Weights of a small GPT-style language model, trained from scratch on English Wikipedia.
Size: 16 layers, width 384, 6 heads of 64 (2 for keys and values), MLP 1024 SwiGLU, vocabulary 8192, 31.5M parameters.
Architecture: rotary positions, no biases in attention or MLP.
MLP neurons of a small language model. Each row is named by its layer, matrix (gate and up: input weights; down: output weights) and neuron, and shows model dimensions 0-191. Each number is 500 + 25 x the weight over its row's rms, rounded and kept within 0 to 999. Numbers have three digits each. A neuron's up and down rows have the sign that makes its largest values positive.
After each neuron's rows, "fires before" lists the tokens most often just after its 100 highest values on Wikipedia text that the model never trained on; "fires after" lists the tokens most often just before its 100 highest values on Wikipedia text that the model never trained on. A number after a token or word is its count.

L2.gate187:530500561444479470487490541487496509567530475489486465543476492460505533493493456462526528495507455525490520475463492474537495486531499510489483527536445509447532484519498509487503480530559501522474515498495493490494493498478456472447519506478506455519467488482483510499456495540524505521475514478473479531515533491510480524520496478502466498525473523456491517471457515502504536495526471495489447477499536544487531462481475533521494482523497459528487500497498512515459545486502501533473503518488540503521533526528489504472534493542513493504455507505514452459491502524539458484
L2.up187:468519501493503514473476486530518502504503508489487538511503482509546540488491494490503495526443512508496504506473523477511507494514516492460525453507496456478485470492516503488490510495478494500498494520485456511542471431507509513515513484502523556535485542492495433451481481505524502517484452462536467496467514545507490505519500548514488540561536524539547527480523488499500497476491463487485514526545516495512483506517459504527455469536499505521479528528504519454488477499486524514529476485508526505480498465549496471505530501454511488455531508465509535487551485503479509454
L2.down187:483502503457507458506493443509499488495514499474482525501522482504492480505516468566502530526445497483526516499539487520481481476518488534474506491487479482477477443524552490489490513475489538508493504493510524528524482501458484512421451498521560478474504546537488519487494526514472479502453483467469491509521541506527539486541539520481498515536478519502481500497483474511501491511473543461482477508488483507530518524530489498502488514514522500496415511506453504466485457510531520512474516496539521494504483479477518505489527502539532551469554455491480491480530520507507495481
fires before: ")" 37, "–" 25, "-" 5, "," 4
fires after: " (" 44, "19" 18, "\n" 13, "\n\n" 4

L2.gate544:498468497523461554502494518475499502529513528465510504496509475500551522528529459503466518487474484500545526481512502487529498479508476519490478509486535531500514494503522468524520487472504504501486480512517495468492432567508502446481495511499488490522506461509494533509454516516466481540473478467531528495527511514526563506517509516547509498502537507501492495482490510476519490525467520522471480515494526454533463469473517500485478472497497514479491549481532497523536482505452530486531514520496494445515501538518466536505481471514488521503516465527520516547471519489487481469
L2.up544:480502550482479481503529529531481545518523482506501515516494526509557520487520464548486508457484489519535492465492506551525490467490497458468457487514498509497511487487520457525494511546450441518520528512534504495467484482509483501491471509422506507471486470526472499530472493502491482487474498472522525492497522504510536494493484508514530526509529491552478492495513495490533520540473480525452482530479515476521504455521498473470502454472482520440488565484500517505536514520476440498528544492506539479521535479524500510518465494486510535503489576529538485507485487483477521478
L2.down544:460457477519511522495526487501500544482489524521450505486504503515536504497494507498441512481443505498495538471525498506498520490497515541534496472526491480539501522464482532494457528489487484521567544557488519477486485500500482465483495507469535496476511483507478503499483476518505480472494505502523466485504534544554505489553513476494528501465533500537484491508518493463527478486506516508481514547480551489524473518521531469488480465487537523470492509488438486555515474495509467489517501538477533512516504445465476516485507509491547504472499527494506531467521528520462509452
fires before: "." 19, "}" 18, "," 14, ")" 14, " |" 9, "-" 4
fires after: " (" 32, "{" 19, " a" 6, " £" 5, " |" 5

L6.gate227:490525499450463491506438504537480510455491496489451458467463499527505473515557509491504533464504550479500467513488500542527451503486515533484510495482454521533528479507511484471505506493502478477501517459491508495490514505501524492501498526530514496489519505491471477503520477507482503523516519470539527495487508502519463517558522502517479507511502515506533492496472528480501493508497572493527540509519538519448509510466486470498519498484487501477488494528542464466505508464474474476532525477506468472486542495497520537530534495503507527478559545473507466514512488513510542508
L6.up227:482476515472505498499525500502485483493543551493506466489462479545483481493486484514493484499514471465543461453503494531502443453478496556505541485522468493456497454539480517495522519500484485534542475451495511491521505545513474473471546496506524479498519468506502511490512488544510469470445488431468495502555501479492498512541475473533464518541468466498518467533516503484493434485489501476482495532541506550458462489481454513546508481507554513476483521488476514523538486505492477511510519478478538492481534492479520505507504485489477525457463505491534471498487513496510478448
L6.down227:465480499486530502528517508546437516470519535470470524495496515479476517503469532527497466508515504502492514503451487515471490491502492502452520491470462504488503480471521528456510487511487488469496525485486513512520498470495530509478506523473470507491524497523515558481494551496455543455493486531517515535527503514490509496462492514496469476514488528516496480516520517476501495525506515518542496480481520517453520512499527535496506515548515545480508510517364482507522478463456509524521518478520538492480527536542486522492545513508538503488524522537553524513498474476521480465
fires before: "-" 45, "\n" 8, "\n\n" 7, "The" 5, "=" 4
fires after: "." 36, "\"" 8, "]" 6, ")" 4

L2.gate700:484472459522479523518449485482484445439504482502510503506511497536484521522482517511527513522517525497494525457474493507510504508472497499478452495514515514523492528499475484512476496483535508541514476460511501509481504493519536510507520537491480555498539496466513492490519482509491518508496508497536494472484481462475493524491496485509524495498467508547499459508514529473550509462483550475525483458511524509521486488511514477472545509485527545490512497516522555479471470532469465490486519459530531506505520478495484536510493496485492491492489525494533514510460499484473479499
L2.up700:488472483568479490521484499517435516505518504493463527515499487528509507507513541500540498501503512477514543474495510497497526510528536511541501502486503470542559496499495516494522514458496542505510479432534507510501473527478482507498480494495487515494539470501496486486497480494507516491502463504501443511542493490519551445491488507499473501500496510476485550516474516516519488490518487502520518479480529475481487468490484515505480487498488502476526486470520493483526482506501513474514534506533507482455525490492467487529514491523519487508466475501470512534550494520529453518
L2.down700:488538510513510485509539501504540463505506461497503525476495548477509521521514484509486471518503498505516445502509474491474506475518574493464515551510469463524474521495479493488518534512506475506490520505493529456496476496518493493489502483469525513535503509517519520489516514538499532470459499523518526507490540497466476486470476521533496441524488509487445490504468463511485494527501525488505508486498499561537493535497480483522505487456532548518513551478419449476461540500500497465454501515484502465514480536469547511500477527553520510501467521488501523526452524497492493488
fires before: "\n" 34, "\n\n" 12, "ition" 7, "=" 6
fires after: "=" 49, " exp" 11, " Up" 5

L6.gate759:541499477509523542493473523536454500528473477539524485515480489495483510544532467541511523527515511521523504474495480486459462492456514471494526517515477556511494508538509531488529473487521462498501504542467491483472501484478510420496487443511504459546506523493485471504516502520514487468518511503525541539539486475444527490497515496486476504517499517546511453494513501516472512531470508465565516513496529517512502492520507523511524475509497488541526471495516511450531507506461514520491546529534480507514512540476529521454531478481483509502509510471501485511532561482528491506
L6.up759:484514481536490545510486541529476484467456487464530494492483514491493551509539489508436492492541508482455430483470477495464497498490498482507469458520468512518544498468503526544509468548481480490485476482502532482515519519498487496527524505480531504505507476506494569533504526519476469482508473485539535504459497522495502548534480468534548477476506451524503467492449496529471424479504494494494475475490487538499466460458504504488506473452521496472470524496474489475508495525440496528511466494517505499539474506507503547488547463493499474548495468517517502495485519465490545522
L6.down759:510504494535487551488497500493500521502457520466488503544489555448513479472468512508457508505498520487490441482526472540515460451481522501500497499486491475523527498496535534476536494509481490527522517522461500496490500518514480447479501479538474557497536475431471540512514524500486460475498470500533474486497509491443530513535488476477499467457513505476507476470488459519523521504493497502512518482478503538500482512513507515491472479466481474504495491474394512534469485494508527515472479449498499471503532480488520502550559472523509531486489461509479461501514529525469502552
fires before: "\n" 42, " /" 15, "\n\n" 12, "=" 10, " |" 6
fires after: "0" 17, "=" 13, "International" 9, "loan" 9, "Gls" 6, ":" 6

L11.gate477:507464493526567544524522500535523510480511508429487497508544465516496470519540455491520508467500490470508505505513482510495486488478481488510493482483522482496458509438504513501529520505513495510519498506512497513525489470487517441509476493510482478479499525520507475475510538501525525510524501469490508507476516506470485474484516512523480488514515518506458465531515529492556485534494465476464511490497476502517509509512528491530519488506536523478488560515517529517499504458493475519518455489483490478496456498517517489527496503489536451478490510489516474477479506490521481458
L11.up477:537506536480485520480491524529528498481515514506469478490455487509524475512514468469509511484483502548508512490528509469523504471442450485474513510465520475533501487516493492483467511504522491499485458508525500541536499469486457524459528490485465501493524518485528500535532459504510528484512511521490482475515495496495484478532476503506505486525498490538544548514505529488517510476518464470528490450541475483500501473514530499549474488500494504516481494486564493431476494509461473521497507488518500481520522527526462540471458453484480472494531500536542491542478495553468535444
L11.down477:460506509528487509511510496453490503490526510491480495517522493517513513491505544474525495530452509508497546530522513544469482497462514491531514502462533535560495520486487497472470433479486487498505498498499499482529494518545482520454528504526494506531527516441490538484471464469497493521477473480506448498564529517535495472553481477526503468472503488476512555550491468515446467527470502481482495486529512481461489483472488543474521504490499473453491488536519482475500490507494512445551503528481493477490533491493474511478512494492533517516504490518537500458536494528455507548
fires before: "." 22, " (" 19, " |" 16, "," 12, ";" 8, ")" 6
fires after: "," 47, " March" 5, " Apps" 5, " May" 4

L9.gate834:511515483473506536520525475470559473477529525477474486528524447508463521497445494535499507482507490500497489472514496520507480513503509492467491495522500514495515523492522503500517516499452506473526535522547504518486564541468551512496492502477521493445510489443473490500508500506533530477534514490499496530491468562467486507463507503503464492536539532529527514495500488509530490504507567482512518477533520492515501511539505483537482506500464523518503507474530493448531481481514508497542515494476437503560494526516510516513486473465495537509479405522516510509471502490519501502
L9.up834:500503509494541490518480473474486505518540515472511491490495527473569503521528503457479489495544476521519471515507511490525509489511528530538536513508521507532512470529526462541507535491499482529506475523508464492501509525472475543490496526496523518514484520542542526524473515500480449520475533540519508456484514519516476480501478483527526489492498510513463504507502450482511486499505481538535480456462493533539497515539464485505481504468489485506512494501510511491490496473494524492497466455487493483491517475485537487495521505492478456448501498514555497472510548495423487554
L9.down834:498505472491513485508495479542514518504488568504469510510502519488538469462496537527515511554509482496497443485485468524510460516479505465468541501543536497474508508506562529521513495495506504450495488528511520482478509490502508518498544499456503508482513473513500500486529527485524517515474500490523477518498528507539502533516519500511475509537502555489476490490488491522485485504544489522475506479525518481497462500491503480501501467462478489480507506430522444524499481471511524506539479439527517526515552534513523479535534521505484515500513517505489520528541493536527520548
fires before: "7" 13, "2" 13, "1" 12, "0" 11, "9" 9, "4" 9
fires after: "," 90

L2.gate973:508488534468495489506507498500497512489538507513472453536532488509505483556520532512536479540476471509520478503481478512499471527507468523478510466519456481527517480460493498481467491502491521499454490460506490557482516492484465469457495551481465541498505513482509484480481435502523554530446516497543494538512492487511506499508507497521528504561485512512525556527505525525518538427476489473518465475481486550545480520479460515513459491499484519477531490517516509447491535506486531489468478490482478513524445513534461510488544470523502486490481538507509506495479534483457483440
L2.up973:511532517459475524499487517509514491513567463509506501493492505466502501492516463509538506540479478559528496533492530471514498517493468516511505476541478513516478515499478511472485540515507488494452488518498529517525463489473463503449518512498517555469463520491523510431512438490498526506488468528521513552532468504541505535517487509484479510497491552477519508503457547524511544483512514510491511497505464501482462504473477505477464496529493513501505516494472517479480519497461505461517497470562476508514491498508499480510566521520529494519455486471502491498473516512467495467
L2.down973:510543548488488514523502455518506517505467510486486443516549516526524498493509476480541461510506513537503539468520496495494510489539449488482499483513485492514469491500514523515504529488462532535475545473498507548518472492489471456484476523484513513538466534516511525488501452500518527506491519524513486515523527485474518499503505503486525464535470487471494501506512504477513523507479482478489431482484503531516498503496475570508441504481533503497509497504387472464485500503496476498472512505511500509567528497515483526523529525465495496518569506547466461491478493548488477497
fires before: "–" 34, " |" 18, ")" 11, "=" 11
fires after: "|" 48, "=" 18, " (" 10, "\n" 9, "19" 8, "\n\n" 4

L2.gate540:538513520498473444520502531493466528484501516511491507481500564542468509479492502474514466507507472517517519512486499482478455466459524455492464496482512525514502528529484472509506510515528519526458502460470502511461462478528532478529494503515528515538557486545512443488471530487485506551476467496489498497520461530531501489514507488490530490503496483504484496559476515541499499555491505529508529512509518487513488504499578535484492467514522534480495483525502505506513499498502502507498530519459507514479508522537443533533497446471434493505478497492492546504516482486495507508
L2.up540:485544530490503519526494522472496512518509495490517515518485511453481494519485515487528472464476537497481459520519484510502502492492477512528504499525499514518505517511521516512474470505529481482490485529490530503505495478506506471524508508530488486584487498505439538484478493454473534523511471495520488515485513512537492516495505498500507537493518526506484480523459507502485524474475499548497486499470520468487488517513520545511483432460516476491528515479518538528498512474467449523492513465467483512467531473522494449502499495468503528525509468533518520462501498491522473485
L2.down540:498462537533534487538484510482489478496469480468460496512506499510506496470497472488504529500480555525501503499498531497511478482439490475487537465476513514477500451490505542530499494483465476518531480509527489576522495517545518478490447514472512534525485557554473529482481477553504518541485479520519519547475513504522475496529503509483535532520485519495477533545460495529530462497506504498481528508511470549463518492530531477525537514472502498459501554520465495518496521504520491540468534474507513508517472520472508494471548531500489518530502494489491522521504514516530489511
fires before: " |" 33, ")" 23, "." 21, "–" 4, "-" 4
fires after: " (" 37, "–" 37, "-" 7, "−" 5, "(" 4

L8.gate803:497526479531493450528488465493528489514467509503472479489516525472492507499495527487452496530518490496495503508483508527479477507477518491503458513484448469508482473453493513468509476547492487530436500518461502522525463502485539553448503463513454519485519539487505477427523496530478510525508491498468518487503518491512510494532519507489530524505507522521496474445505522516540476485535473495479467564498497487512481500483496526511464504474537462522538521476484517522496517515503497488446473479470522492510486494509522472493514492481517496463469502495513482445479494451489493487
L8.up803:460470531487487478434481460500533450546510519489504471525541498489542514529469511483546463466492499531499490477506478509529507546466507474544478473478483442519479483472525545500498482517489501443473489460527500484534460484480521490464528472496508505520477542497473511447461480519533534496475506534539532497511545506522471465488516522473516494546483528454487511475486495493512502512480500520499489503482487525547481497474437502528478498489550482536484516544506517473495540531439555487470486477522463509514481492515495492537483492558489501522494512535487494459571537505467496488
L8.down803:498493481493497458513501476479469544488475509514495507521513531507452525491487476527463503520547471534538488450477521475448477476520484500484476501530442466500493497481509498475558467501473494518494529495452498550494473494467495521496501462489474534521526531525506456500553509528492492504516528510490510489520500503507537472536500523481492474484481558520508495498477484496491463506497486516466468528489483506505507496481483518472468509481536459498509500477583492442470508521495483453494507422463470508518499501519489516497488467470517535453513530505511503467473455462496482488
fires before: " |" 50, ";" 19, ":" 13, "–" 8, "." 7
fires after: "|" 34, "-" 20, ";" 20, " |" 15, "\n" 8